Part of a small language model's weights.
Size: width 384, 3 heads of 128, MLP 1024 GeGLU, vocabulary 2048.
Architecture: rotary positions, no biases in attention or MLP.
Training: a variant of Muon for these matrices, 721M tokens, 5502 steps.
MLP neurons of a small language model. Each row is named by its layer, matrix (gate and up: input weights) and neuron, and shows model dimensions 16-207. Each number is 500 + 50 x the weight over its row's rms, rounded and kept within 0 to 999. Numbers have three digits each. A neuron's up and down rows have the sign that makes its largest values positive.
After each neuron's rows, "fires after" lists the tokens most often just before its 100 highest values on Wikipedia text that the model never trained on.

L7.gate325:480399576567418423539489464439557421459421491504456427492552552519524537543499476558533494451463457451487534430437447596434531428549487558505502561509556459564500566475526513540653494512446527591532551526497520498533597521463520519493474572503469538490533490536482493464538492515442481456476516554481538448620527525600492634558484518432502572569466462536532568497546461575521477488490554571495556565462515467529503545515466516522523426430506553487537547501454487436428540482542516525528516447538507504563485429419580525498526457494428478518493481515494469423457462554594530461
L7.up325:551515423414501516531533494510497523514455589521520570443507549591494459597516538521458574516460510467535548470505428618585501446524526469540481480421479489429556571489478534502507508536547396499506445486521509467521455510448557498495521475497507546522456491555448515491435571530517472342536399504465562493577501425517574446496536468520452496485443516571472493473541486510497559560385411550436418515467530508466548484542593544569558531528512544488488429428473470490481544476412466557433622496497475522488425476490475456511507450524440491568470381479442537485519521528469517473
fires after: " st", " ", "ly", " W", "st", "s"

L13.gate430:465559523464493512504562547557402527514521536533475546382524508436489471445462533593626397476460591486514564469493431434405506524512562481517539450462471513439508438519495386502513550572520562432479477567476512616545421589530543534490454444551403446484511537505459500397465520528527489526585528425537548438498432499501549554540470525436462481542565500437534507470584539409432585622490521422532505520531600454499582498493479532498551474541482555503571493413452512500489582533416551486518337517517505476575557565538561507391543511547539477568592494446528434577496544517459543515
L13.up430:435474430533381452497520418501599491476525479581461498534455547597516471473525554440454510494551489527553442463442505463566478498557594500499527588514586444506532558556491517450448516481550401477511468529515484508512464472486429531455495455556535515499591553427417479557466443560465522507553453538509510528474591508565589545529543450511417539556507508523503512435557549576533566516578439523455436470466534515581495454595559478500544453483514456487479477496536455464457561469550456418507487553466460489587437500474517460563532381491528519482548481515411598425554483528424550474
fires after: ".", "\""

L5.gate1009:487511391514519497498501578453564584504559594550505489538487503378501494528424440506422473505450531393481519552471501440530492475538539539580420437592407486470599468535529550398520450542513527543495590507544450485470573567488581566499604546576495460458437425519415522491561467492508462481499543528474560442492470549495449497505451499497547484500498458410516542477544401535450544519427521447525437557543530448533584532505543496467456482558548494497392497534425540504366509459397484472541547468514585492529516579481639500535557582510566395547473466590560570419503498431436521546
L5.up1009:558475567398565476491476647411511538508463527471525487545458409522451540474385446429530482518445588615439472463578581477500441606502524610494523439557571441515458479445485518479540499562523575499527490537529559472531477497555473566480508508510565479562460466363512471504461480563528597462463523501549450470507474466467478485476464445548461628491475466526611571506410420466464462519477548512482527552457547484512456585515523518459426541505564493554500509551481568552513483491533436486410481664404600523476548478584522486438553541413483559449471481490465479537496416344537548478
fires after: " G", " R", " M", " A", "G"

L5.gate539:462475538512470435588480590454512596570440575425514437434427568497427489514489468560556558500500444436581415505459387537464488514433581440516458424562502463449476472467506478626531477516517432476481505439541454451443499549596570536492470507572533541495532445477467553527415512496446396571572520465453485491577513518520551418404401403499540436560424505464565461445502443545478497440477483564537553520612513481546465408542545521446403472443403524578518519464494465495617524485507503563599574580495478381521500507494426488514571468498504486467519433463493533526458478500463424471
L5.up539:551546571494468437573502555488594558508445636474519486398463483507517477442471466507458487511433555439524460514452429548466362561446554511478534379493472425535413520421509438595458576577544507493456491511546430461440525480597502458496485536448528502589502531611461556489466521405479468557548445485453535512607517416515422452522386376605509596512525404576516454592528520555428508475534517475538528528557539526522529466526546500486435533443452525522564482526484447419589569485507557462596614506458413465459478530540505506532454510537505492402478458439451522542514523527554485497
fires after: ".", "s", ";"

L7.gate672:502530502519453473491484547422547532455542464491483535586545449495524512558531597524554479492422570450565495494568475435438467507450476472406581561555459481501488499570546458512528554419475442483517555508572512552536433453504631439571498516482567502551478457466516478514524412518607472491575461496529556503374463403529495469614496547436416452526471539605493483480472402419385577579526461422515526507430522491479462506492557558418445492541553414589517487593490425476472498540492550508463479521573484542439507515462436484526491560577537545407496465492493509447473507539466474476
L7.up672:588549613404524527426545515508394479528481526464518456423523508562488470527580547577502536532456403491488491396482533459489476502530532482488436479577467512456472490569474478558486521445453489484534491503496491558507499495497417529504516498506510609458496572435533461553509472542494507516513561481461576483417479479472432513582352552479452612492555484458417462451440472658504563471577392481558528373407534497532580538373413534455510485477449528514525421458504516490527502480471453484551454543494487518444490540566496453550459504562538568492509463524483509512456510502512435601
fires after: " a", "ra", "r", "y", "ar", " st"

L17.gate50:497521411406526515513521519577454481562493524444501480494407455479486517536478418479535495541510427506515433504504507478557477460513471517570523549376515569539462457567513523473491557460560482511530521473559489476477422448477467567523496542499545438549496534546571437456598508561409495403504463503505473450507481520489461527500544516499486536347503527647529562471515600541530407510432504546589512443445447530509455570553503365342481536483495581541439466505459584469511532520591483466520568531475437475512534547445517418463492591604485515512453463512465440563486451496461526558
L17.up50:422482500540539516528468535574506518489466490403530472504497513389527584498463458370458421465460503513437430532548530548561434553547475563477447540463588573538515472525513514481498509464539539483487510530446543484426527529460523512503455386497439455404437485509527515488593465530491604443553525531463413481563537458445521439587495516471455547477528505501502541431513456520549565616516521560530411489500502550534486529418479413433393456464475459503503428322445490501475555482599453444473548473498433446437485492478513474513509493578418536509506461517484459565529551527443516485
fires after: "\n", " by", "s", " "

L13.gate713:474479488570573486607537521568568495492471526445597450459511491503543524460449536524454494590553502537525633525489484519426503519539513514607517532538612465572499418546526548461460517583506466550553447511470504554527510588497497501493524535561533494537369448427481505492561552483521555515577498485645524391496495491568584453594555512554441399486492551535565563492474550486552622471516476488508469503488484459524427515419498504515431533490569564446481518435533433410462485603581549545523498531579585581583484492503475537549494492558540514465554456491536568559390485491530501477
L13.up713:490453545540471523511472500410571548527487466461510539423672495499527424488479518531435427568499556517519473570531522502451578536498465500516361477507445559518417523460572479525497446434473482517533480393517485517506428493517478470471542545495506501570425469418463537489538468511568502518523486488448599458530538428566537458481475434525515490548545439414532612595500456497538472576459439449451551565410540472559482462534515470406515490529528513460447521426520474443497520501551535434547520509431555559470468539550482512505436511588421554499533472556520474552517439457488521523
fires after: "-", " ", "hi"

L13.gate437:424525478464621503575502502511490527488459473431500583503462591471443466509472501558515498478420469532504421418544472507526513572538432490501556472544549633554586483483498506593506529535516508474441490538556489470521499466577512592522553527478570548510483444519528521497485522398472492412445465443489556568452532538544464570509528463501577438398535529600479499493437453463529466445523529575393453509493554451512515522497521563535544451434474492389474510524417420544442567464640521419574496478513510558543516544418559504545448503485488567556417394562464389600485457405460433505
L13.up437:559542527509487514485458576444538450531428498516505481523566568456477504506513457485469477539424414503424540450539464484506561548566511424460511610523551464527554467485549565476529426509488582519517451415554510434593461572578495508421517452509603491584396528378452455531555500560509471488517535486478497608518509502524464532543501477481522366466483515526451554385547538481518494513507434569488525494605452466439479527505522424398502469535660527414411520548434561462500487507518469493586432550544448532553557560494502586529493457481400516436521488598508464654422477485539452471
fires after: " d", " D", "c", "d", " Di"

L7.gate778:504450454349537461526571542473492446493481514481547496477466484577467481577479463516543498635477546552476557481483586506404512427487578496552522592560475492539498487507544483506494522506498535535418560545412442509409584439468448453543525516495503418507571439543550453579433498479499455649509430500449428455538561460435463554480486484489519476517448512445516475473506514577477517582552473559461414481476415533575544513440520490558474385392492491408542517462507465587508481443463542487505462607509448506554531527466552524527441491491483410501456505483482462561507567541419561462
L7.up778:530535520497529619530515466457398623484610534423501602552474542509506592527490484523474491527492494485471480519418514523523430461480538435552512581525534491497441486521554592521415444446474516485414521594435473477388410498491506528564503494484403428560488463495497442565485493568482363498500507464575517518509474561547524503502501479501474452476558479472564553586481482422511568562448459572520500392443492487529455466439503514397497446478484459487520518622524534436533607445550521463515560469494396545448398510470457552432480473460581486416434611437508515486515489544410499476
fires after: " ", " F", "V", " f", " the", " pro"

L13.gate105:471575449515477503498533500557459469485501562542460521477546395440499553516480552486626407609426523521430669495517447495544462490421548505498515481490483461418559487524482498510479525478494534548431488501568434579561433498525529525472538528584565574497493542482546572559514541488501553491555498469478453499463419485540603523446461518461456487571530504466536532507451512518502532497570563547524616535536538519445515491513515455508508484469521516413643450447543475562480424538412440478550476494476469469572519460558392486400473454494607484584541484507545507509477425382516466543
L13.up105:530455474448489402492514402393492460499482546557478460451516544479483442494519547511505556613482429435477586494602460582527456535528557597385529437432406544472434450635430515523532567463515469506470476472532594469500513482561522465470466431470502530502506474419433450499513457501551549583464470546435535467472465451420520529522512521511574489548492552508425603506546464478515510489521541562564436481471548475539508495537514542454487463437574426546604432471567528453399526465516494511502487475374500443474536476446473470508502534493543542516504446431382445418575523441524472488
fires after: ".", " large"

L7.gate637:570538452531481434546549554469535474516442560528389505431481545382476514519584462438453457497506565487542509449466575514506593521534439512571525485542551537476550487473542445532407424558497480486462524503579495509460515580479486423494574514486535527493543486542528436532559608509546442574520546474466425556515477469507527481551511485522439452568596564519450538491489435499545584547410442477504531519542551552484421520402520428492492489585481574530459523466447519429578522477492505494554599567570518492557499550484526601567468503528493517456523489527484468528481465559482451434
L7.up637:463580493534429486584485465424391518482507540428548495465498528511389514463436508391525527432453491592464407525360406483524467525438546491487492441506482417511507528522589471502558493450569455422454488484535555501519411389616557569465506383506468503494471507519487552533547513480471484531473542420425528534513523505448518575515388484505557587556475546513538488517421540529452532500503550510487549613604572517464575527492640557470433451416498483513459400461469503451626462421510439583531549531492507498509512470531554430508442490507493494388577525522455493456601483508507561524
fires after: ".", " continu"

L5.gate998:550523509483489505603533518469528521548553600447581440468542473460526344464495517522516477509593482573565496471456618501592427566446454522538421541515506508539473514462514435469536459512465488518479423484463570528475493432370534491527549504459575462566552360505556500546541502486604461460458446517504393438525633517527530478517433401514520560500610456425458515517499404465516538405518471492434513471459592577421527514503447494537510441391496546565512512504478458421515541544522540515487420533474538529599509477476515503506481461575462470544540556454465540502537546481573385567
L5.up998:449445454483403502467480524519372546548524468492515495530500506458383512400601432528422492420448518439479522376426424502361456471471474509467462435544513421518494443558408494513468453453466488487463559600506411501511552537553559459489551454488444514488463473415548558530456476527513471444484448548533507536471434528516437472529410573415537406427481486539497468532469517526574459526496487528457433431465554523525483574487580453477521508387521455558481397535454502417444614450537551560485480503591574447553470527533482491485581419433535578581436470481558518508469510480445522576
fires after: " ", "T", "ur", " T"

L17.gate948:492555483417466502503444573476480509619423509476527548585554495422563566575513483462538494454459513447512374437560463558480453527533452607550476494432569505489569495490534537510476496558538471624438508507508519507532439452506471451528518412537428581482444508495476499567501492508450478481572514384484483505466446513458481442489534489471452510481490558477453468451533592532438481487502486549528469442440505432468576456489501400526496644443483461431476528501448501439514446578575463422459459561513435582574471504546458514472551465505476484533519526464472474551504508514512615595
L17.up948:441506521485480463580470520488579452531505517508503450435616473496508580502448487455537534488469575339434432466503415478479454552571430542540535512559492493519556518450537444405401504465487549405377494527449445458526540510414469479520546502531534488520449434569514469538442457489503405515530458437482535513484530480385543591560482493490529454451481531518504458467515438426559525424484457590498471423567536526568391500415586503523500586507478527457609484460533532551484583593447490486561532435523546445389472474439527431533562482527474502517433454518561572587444476494540600489
fires after: "\n", "ed", "an"

L7.gate159:493486437463478507488497553603505536522515561595436433509532470456436469556472450458505472463482511460477414512514420476549588573457455552574513517446513515489450509545456444521438413496474556548523535457510485476630626499535516430406575516531482521407519541523524484510594503488556532437549470474498506537481618418473555491451503432422399566509599506500565518451495488564512470472539505438511499490559485455450528530494415514547538499504528550419555483507520492567495480470528438571495542492441534570505490456455479463454534506467426430539555595513556429494487545460527559443
L7.up159:529421579486460512499437524450571542508546505477421401503539468442508650526530477559445536476474478604545559512549413439484478573367541554501525458499511515511523532595514482558483441538493502449467493484576563536528532498481520442567496540446484456584481431549406509623570465570574470549495482399504576548434506477475548549427467445542494537543439535519512485547522483497436415398568493469534455439532590411511485534448487493551577478462478461518471483480542407506490477458545509510496436531505535626508502484531460449532470521509463465449410628519587608496518535447483481577
fires after: "s", "al", " S", " p"

L5.gate808:497446504474488440482475514541452545574550445608411412521460570536564522365525506471473470427467479520499458475446528412455440579568447534595485448577467575464466452434487473409482470596448442534498525526522603503514519550512519531576591476386464479503450474415534466560483501489421522473589499477411433459456414456499479579516545495443404417528524614465513557445530462465505551505597462548467451475415491490427554537463610556506498600488586478607511520583475505503464468436465462543466501490608489524507491493553535504503489492400512572577516547477428476409483527425452617441
L5.up808:438515542517562478500515518540432482532453563511507438516444503435452513433418485433528485495546483474357512428455516386463481587452506453521458463518503474451427470523520483520563462524478500595517515395514609500483435507534502534495475508512509484581446541437513461539505508527497548560650616440469438460431520452518483507468428427597453491460538511527387361473518496497480586539429517575456538429377506540628496586504558583545507569481669430551496490515476518512514463574508461413509518524460525490555514533463589471475470505496493566582415510522502491465459448466469525471
fires after: " ", " A", " Ma", " B", " G", " Sa"

L5.gate241:506506555514455565606458493401507512476498486541540421486469506447537473529514518423567484444487390590532510472524531497573539508377667533572455556531516463468539510521592519542500463509525486475515538535487489466537504467498536511437448501591547502505601445526507512519432448512474547522512406585518574498593602505545620596372519443469437460567484354534480537457479418478486459490476446402507525534584575515494519548565466488456481515470582495614401486478441455454526564420449522464441478570527525540524527499495469476478573443493481479432448503518562524522397548538541580447
L5.up241:569494591533544421512511500472540522506414474552466435587585500505540525510597506460447563466450526564525512497571491465540552448511533476454521479436477553497478445429484568516590515512384470448458530595458498507566444579542545458504378534485438574449510477482468418477479386523468537484508495426544506451501480438510576580402451469478506545560506514612481529504554451410565498542498468480530559602614482492508465577524515442566557516478455421518506458496457506463578546517562524558536526456553457505494550510491544465485533434427534500518492548557453533539442448434457562502
fires after: "s", " S", "z", "ch", "oc", "S"

L5.gate809:477553405534470495569467493491425642483434619495454498504490561431458464466498485528552472389542491456526444527505379530463422489410460465561487536442440419550441503537525448526530476549536498497578591415666518502460491573468497601544471545483480454487493532428428448483490532496474483521477488545440473457541467527490479525470458498559505474483472509535521459461532479507518487473486477517503552537461560547456586591531410558473501510584543476570451450485507454449492531421467520482596501473607584482419570468540497466568503454627420485516389514455511462424487523565515440502
L5.up809:454432466464534461577423547442463594487495456498436441494446526498484488557428509509384516471453535509494463441372441492532430606500476552612401404484477509481530480524558441631495522495487546423509443444402408505369516447608445501497557452491495533530518476584499526478487622432510499536568487458504487435598514482506540503600531469615588499527485453483552553566612468498487451448504554505508507543564520536544456481535576603545402528528454519489503514567519504522533444538543490514530575532523479437574457478549517520452560489554503553463497527501423517554486616491522424543
fires after: ".", ")."

L5.gate672:558530529485556458529415557537479425426615472427485543503561431509517496573495506475493527511440579541522381482471504534461475549584441504540498596518480521485468487545610454463535600464348547540446583513477441553485480427412498497436534488426481498575464500461590460453484456561486488487436475533465427526482539626439500450554507472465562488438413457538535554515534411495563440545535501567526546464532550500534480469540510447452477503620490484580439390505465514447497550544506502573598444483505416500462537551399549473479465494546579517435497492535431543484484477459574518534
L5.up672:459543552501492494436498527547475486435567466584494401493471464482475461509525442504477571428469569440488506407443482448527494455518479506503493529511516490476472435564487380480440622544519443455494491452579557494457533538477550505531514501595485495428478489566484410445473503491660491494555501511504497553480488510477424498539478627397476542479516555498597436515368468546470416490437449457568458538508483577479584504425566495523501458537586438471483449476537497428432562500470476462372468590394604490535513528572527486449563578544504509451559405461502563473528535541540473422
fires after: " the", " a", " be", " A", " st"

L5.gate253:460534549518445436373495514468442512618572504527512450476507462565543560491480456411463545471435532459478488608420503529439525471475477554507419540441493477502459509401614483453447518466479558570587541492560454382569403421441469431497554573488563442516454507569467514522456529471471528505477518400464520547513513475467434558349576507491475494515509468534533597560542499508468529537486554580516514489494443582526518456499446482578514527421499410526403551522510466507550491537556598520479505526484559436555555561511531518607590469493463545423526527518524419551468569519524588516
L5.up253:530512538483446505545543511533514484540434428480494491463457479510461431444540500537519531543587443542503454408521485473506638516501434446488421460530432462482527538461521618472539570500486464477495587453612502452457527430519533522458641464463374480495441512505529487460462552482504516493465539477493473490469521461507549489545526552427535414544489494587405577562535565465536459488390461548537397502494428491559540550522553472458472410464543444587517504529519502582491443490620508553569580600481520534402468447475503441597487523485446465490573455515481542486557510653530442523
fires after: " M", " m", "x", " an", " re", "{"

L7.gate694:422474491485521454573510574570451593539546540463426422583515494427594464543557494482487490527511515562433471417463486572482527489488421504457478561507491447574550462468467470514516510485549592550557599448463528470535583567565515453495548457515513364517505502489389582452525477450502425481512478484545423440487494503528574585427523452468559506498469529518502500502477464501462528390512521488538487377535584546534517484502468471451460469481474494526525578561514486472450567452544498529513503635437534512502436518469510550532525526575582457559619527543561497554546474483507450511
L7.up694:419500532528567463564551522527615528568532508468559490539534541534454577473528535456561539531511503597456458428496559549430457450425458535514501494462498474503434439477484512484517432548544502512513583482529465482583491542580515551485542455479504491467480501495482498497574515515478408481357470474503517467464581514491495476488454492509594624608488511508490525505442509548507551427466518552428660463544524565516586529492534466431429576382507478471474510447542474517497473566492487529448461506422496512497460494458525533503578460447496561506435519574529494528428485494546465527
fires after: " de", " M", "s", " S", "ab", "B"

L5.gate345:415355478467509522517527465441428537499603486537525494518426545410474504526532467506520520512519533452435552529552612619443548396542503470529437462369583545464470484519619481508456551517477400495514496434588484552501524571470577520529522560463559465527511501440521604518582505517477507477471457527519530474501557492486508538578531430447450511547523506474556577530475473406509520390563469455392510474452497487540486513534538486453488427483467471538519438540405478533398455544511514460526402424651488380527548520444461512432433540572469468407491427547551396443433471553493519549
L5.up345:378530492509458547528575545539446494483532498487527560454464500539557517579582506460408504580521572449549409437482449523533557495533495480480449531546540541469529516571462579589505471523563512410556463477494485533531523551492483515501549565434444461442504570556454509552574519507522493497476505531412536552536553526582524473435379464524358506514515518580511533453540499467526551522543472589468535542449550468548481480484515476574562485473520472473504502589510487501472444568442406524457575481525490546452506470440482560543562552505348469448497477578531455490494509517531499536
fires after: "s", " dis", "ist", " ", "is"

L7.gate507:423552509463522469483461523445427460478477506494465435591476495438520544410464536510496469551489465522484511479553558446441388478440555592509392581549433511516481567422528570556449431577440507503553463405550423565549506448537479470532473487499466476535462486455507533523538450563406477519543507555508433496453496552518506451480441508439523442522494510476532564490551452591526430601486540464508482523432438488452445511539523518633544514467494404533507456542449514508560483392521518497447504516548562525626448509452523550506556565553530486598437497605448534537506605573477444416
L7.up507:473668479494500508567456525428479589453511507462545488491426504475414582497451494518491448532514469470432492412482470544490353428493575493546477609554469523516517508452464612585480371491473534385497445501495482569476554467489555505530455428605474455606519523527530506543492426529422549520548500594500559440473530560451506470469470467487551381529490507456457462446457415578528490555472529509548501570448457531478410467493518448515509529599484414525496383536392466478521580449525567442424572515536505494581449510461519482523569508440608539594526543504526505455509542541453540507
fires after: " ", " Ro", " the"

L19.gate223:484483569438477543470470538426526400488460547435551401448580501487441428466512588536539488451476523494553550442458516484497511456455441511477492665536609460552488493586504580528486542492525510498463501521511502532457533584460522505498506486462530483492444498450490535530478418439490517452582446531549511539603467483548468562591529417496506500500568530445481460598510440462468505424500602554515522600534452550464538550458564432556451547469436512456483450441550464366540465575516530461569510466505475493606448498483546600506470454456488506478536479548492563564436479484506499565
L19.up223:467404460520486517513532514547471582426517461506515488536472522564538503515586621489468402459571581379594490409516487468477518453460422497563489406488546480494421514546474519416419516491489476530495528567436524551445451494521502556545574509512499426497484489451426455505541446512520609543548456502569445498419529531458436497516466443566595553501506440449432507420505528542539573466412354499472508615537514544530435493461541450405480454506506512551452493449439491513491471484440480554526487438618542429461457531557516523522540405564501623468552461530471547405515427544563583539
fires after: " ", "o", " I", ";"

L5.gate295:521547573516456556527505568491442525392566461508549494620444481492458530539538499492468552515550452499492493492515543533556505528419449508450493600501479479486472561455490487497454519459585528520370562510419489647564472482433497520526535408457520529480611479514439527576513526451551526517450461514475454557502544505611541378505481431547472572582540507506583547462492478548464487526512447454581420446635551482513480489507379518562501520491520480602584561455523489464556584482487530465490405501491551492479480451500418499432497511527494454487561513560496411549418500494599484482
L5.up295:466440479538472532549526551517569530542563550498559557542491551478484493523579451554490512477471530509427526501566514430372536429504515535466499471486593493562460445569457524450461529491537531504516537542532658497493489456547476440496466411551486585468478446520531396565532412459472443546494560507498507433475563437464580511512482493456500519504444543568502479557454427474547491442522551545527463531618497582544486498476504597530473436503596546510518464471388462511544446522541465545497495462489543469560479499418579619523459476510477483433496566476497507432461495563559458628
fires after: "s", " S", " Al", " car", " T", " "

L13.gate148:452490550511479466439473544459473519606511494449479529541525553479578530488468497554536571474593536441489526333441483528485479558521498468492537494526558487592455473480430594492505485570550605509521612455561595462481430490500543464473528548524543465528524419525534466508489477527503553522568422546477509529406503481522511466453534380516544537421547514454485502554514469482527416549515562551549571448437523567407559464425509375480431427494597405442376525471484516527475451520530515501464566548512484514512468440448452500470433431588464592536479555492500534556519580535534614501
L13.up148:516477528461431465438464540481528453504443508464534477474506539580474573585554487595562469419464484454561388529467479547586510422554435506548609527489549474497562438518434455515476533555480519459470535510496391512515439522528471534541447538556538537507539574556428547370497493470516455509491486446481548550446503492522467526511476508477511581419558484620493439552504490455540538497556444482516505507494530493578522451472488516441460499543519555563419488410473454515528444531576439540360572480567460489449540524448528450544566442473557569562502427532500555446601441545461526450
fires after: "\n", "ec", " the", "est", " mo"

L7.gate131:462516498489552601448484507523472512560474532507462473470542487527478585540471511541510428591441453474487540569468545608554455514452553462428558551524540446569570480486389497514447518480524635535498506530581507533527577515495439520534493467448462418491463541451509473545539502491482477440575527556519449486527491558516455505425462499494572501429557497449534481469484458460541530589575480616487537473505506612521517471556501486477517538518446483480623420531498517583458483546518486446522516540534487494455452439457504654454476494491492516527374436515555501474353465462498521467
L7.up131:533584522608446516451559438515410436485328499492566535461610492563566522475546507485589444494527488424511487585538476527542518562519507491531489545499484516407502601507487509404557524568569439542480540518588545493471450603544485461471490483478557466546537501420556568521522470463525550505490548472570486571503386458446474520496533511512523503558497474529391502463417468514465627505480480432519482475559513516472477416465496442512527412489539504623429531510572533511458437499455499549467437497453449487546475488479606561572494433519543497477491502540467555451500406471462509401
fires after: "ri", " P", "s", " sub", " S"

L13.gate771:482525488479532561585483502570491533512546452451549490463453486464510388462543477480473552559533509631578525455508561508543566595525438473488438413519507505423530425516428533504548532525497496532487509457487522482505400605456523509522568498457528532522432553491422446546480517373517516523405596414528468414494507557529499384550532496451406521404543528444525449468500548397500526486479552503383429491626529480437521436472525416500514508541586433436528494495518547409380509418502523468517401457540524508538510493500471516534490551525516492481531533460502479545552551475434466571
L13.up771:497501555539532565551475520481431452481423463505435516543510410538522460461538485456529483451422532498425553488514497447500569521521453538494488456524489485531410481440516538410563472545504539543393547455437454469621554534436396497481662393529551485476501574612510503555448436424471537486543416482587483510511513480460504449503487444444486527397489406405518456495477476410588464445501553599556550479489531494504461506470473466580523497462450461477523572580402587569467488447532472447542436397556517474520472519524504447408496422570541421594473546523439483476518425366435552477
fires after: " =", "\n", ")"

L5.gate41:450452435606462518537504553460454536460483522474642518436499492470488538573465428458518515598505501500498504522446473464521460488583442481556500522528508471426447457516471570488495509550431449620506576542510444484421479606503517508493566512515491495559414459377516496543583535477515508429515596496562459376557401541562525509487497549446504484496533515422503484492432498576557458557482462464528484485489423568513517553550501523471503453480487524448480377393521448510474447402499482501571495595542609556587486592508453513569546518534426511454458515484465450522511573533364493476
L5.up41:532422568528490486533531562461528544446538497433388482491455390442433516468400489524473537491525489509429488543618501496496518453513570567443476576583524444436498446494476522542525522443458531407441492495484536495548554509510440472450495594560521440507471487604603513511470577533594493409491439469504530559521547517538509540466468490499568548549500527473574507509425520544460423554401467383571502584573435486501652556535464435575439392562514494522474497444482491576523547407536532469564393476534508482463461416473517463406508419540522504473536532500549498495524455517534498575
fires after: ",", " "

L5.gate141:469473675431493584500407495477471417498561590529509442497474545516419541510538506508504568455479498564569552412523442505573546500508591525476533504488501569438537609485624481512540460491398472522488541539551603516499552488514511411497497504427434461499399531515515527496528533545504509548576460472543527437404517439425441505430486496509566488561490575397521535429520502523469410575458510491567537583451531581500457422439487540426560526469523534514445549537509415489485478570557433435486429581471416508470612469558524573434489527527515505561535564525471472489524522467567557538
L5.up141:564534543524491489432501452532467475470509465470483494466530494559536469508493478486434499505544404569472584493453536512498530501559611457415517555494477479447497533557406466511502534470522551527538491615543592484500567572546471417500505491520519395485425472531501455503527538433506484521564523531487443477417509484522477428459522427387449443544592505449552477539542496541483469471440494507395473525520507533562438518462491501483453520423506463581510579514482560512517430475455398596521569503512500490424380522541572555503572412483547487506488543505525482446319465509414462549
fires after: " M", " F", " Mar", " Ma", "tra"

L7.gate5:439521446488507536516520475429514545435531508369479525462480545623480568575490556459482461472410490380452396570411489553517518512496485499497531515446573524498520480456464437581506536471455606486521455495553464489489515564517459518552552570498490532553498479508531473544484537460574383448465592537512536450484406573461522502429503442493548431391428471525493492542519552471492460448514487555414547432481562510542522425513404521428492550524537439527525402527482454592527511557479511549525401435518492452495579484469490483491494569517494537609461472454464475465596353348457510419
L7.up5:492548542484513433493515537522401495512523478435551520562480617464368513540526521458575449502579508481523478556545509543499454559469448515459494586478499461489494449578524460529509497517561413546389506468584453537495447505451552457474401571609522458498468405531515500438560487523520549474441538452461503575532503499500486504526505424467517555536472627545511468447451480509556497443432489480545396517434416443478425468572471460446479489415449482443511416550467486459513485568550506489380506530401470459514523573467510493473526510546584476568581495535453496494357510459517485472
fires after: "s", " Al", "th", " Ho", " S"

L14.gate652:500479502524485468534401481625531463556463531498534510416518603500458460567372474575531451473494558523449565486474534530590500481437556482486514367506508493457520418456472596543482486465482559472429463518542491502527492470460606436546489558475389458462482594436517511449489488532493442425448513532432468461462483465468482443514529477453550498348442500390460523561452479505430544535470487506453503404513481479499457558447490569497549594455499505422560509456499514525490473484531488537559430473502563547516471533513512477480513465385455396435467542514568466512486569539425394505
L14.up652:433499540478469509473467597432528518453442548605438551581533444479548536508488497482495495597528513472510537508444508496464491497595474463521432481589552450479545498514459548527442488588433489387422581491431536521526480559441529594522459516478640525520482523486557551424491540518534462603443494524459531555450519488497373563460502433555523532515547512530537501440469490438524619445528469563451450563507500520511456494412435507476508593590592484455442424548506555416557525589470479424460476582465407507507550517422510577530517426571560557495468455516485482600496408588510462473
fires after: " d", " di", " D", " Di", " dis", "en"

L5.gate676:437459485444448461509469582403433477519521569512487391491536499562472545517509562518466567573448554463484552491471501479483563515528515520520558583494559514467582599538545457519456554464366499592460548560495471471574475534485504492524517543536550552488429518602531517492502522557413447508541544443496535461431520498540515447439589470561455422422421517431528558510526455504529483497423501524491491486555513532577484443472524493433552596527498528517398546459522416501453536500478474415482441574579503411529520510497478492470438498569449608498553546458512502545467436475456531637
L5.up676:481523486424464482524464507454548533584440428496444547518559475513490493559549519523507537464561420572412565531570534553445485482485490595518513488502459530544396513445480514586500464526501578555512483511502450520529529533507491481538564472493469555465476475467574496456531388535512522480448518478522498446425501513477538465482499608559598481534507574501465550551487485509467350512509391578456542566528524497468503552511398557500449468467517560428564447473463466527539544433446512575595473542471403462438511513469444500637527428451482500513517554521480547533507470514414479466
fires after: " ", " F", " m", " M", " Com"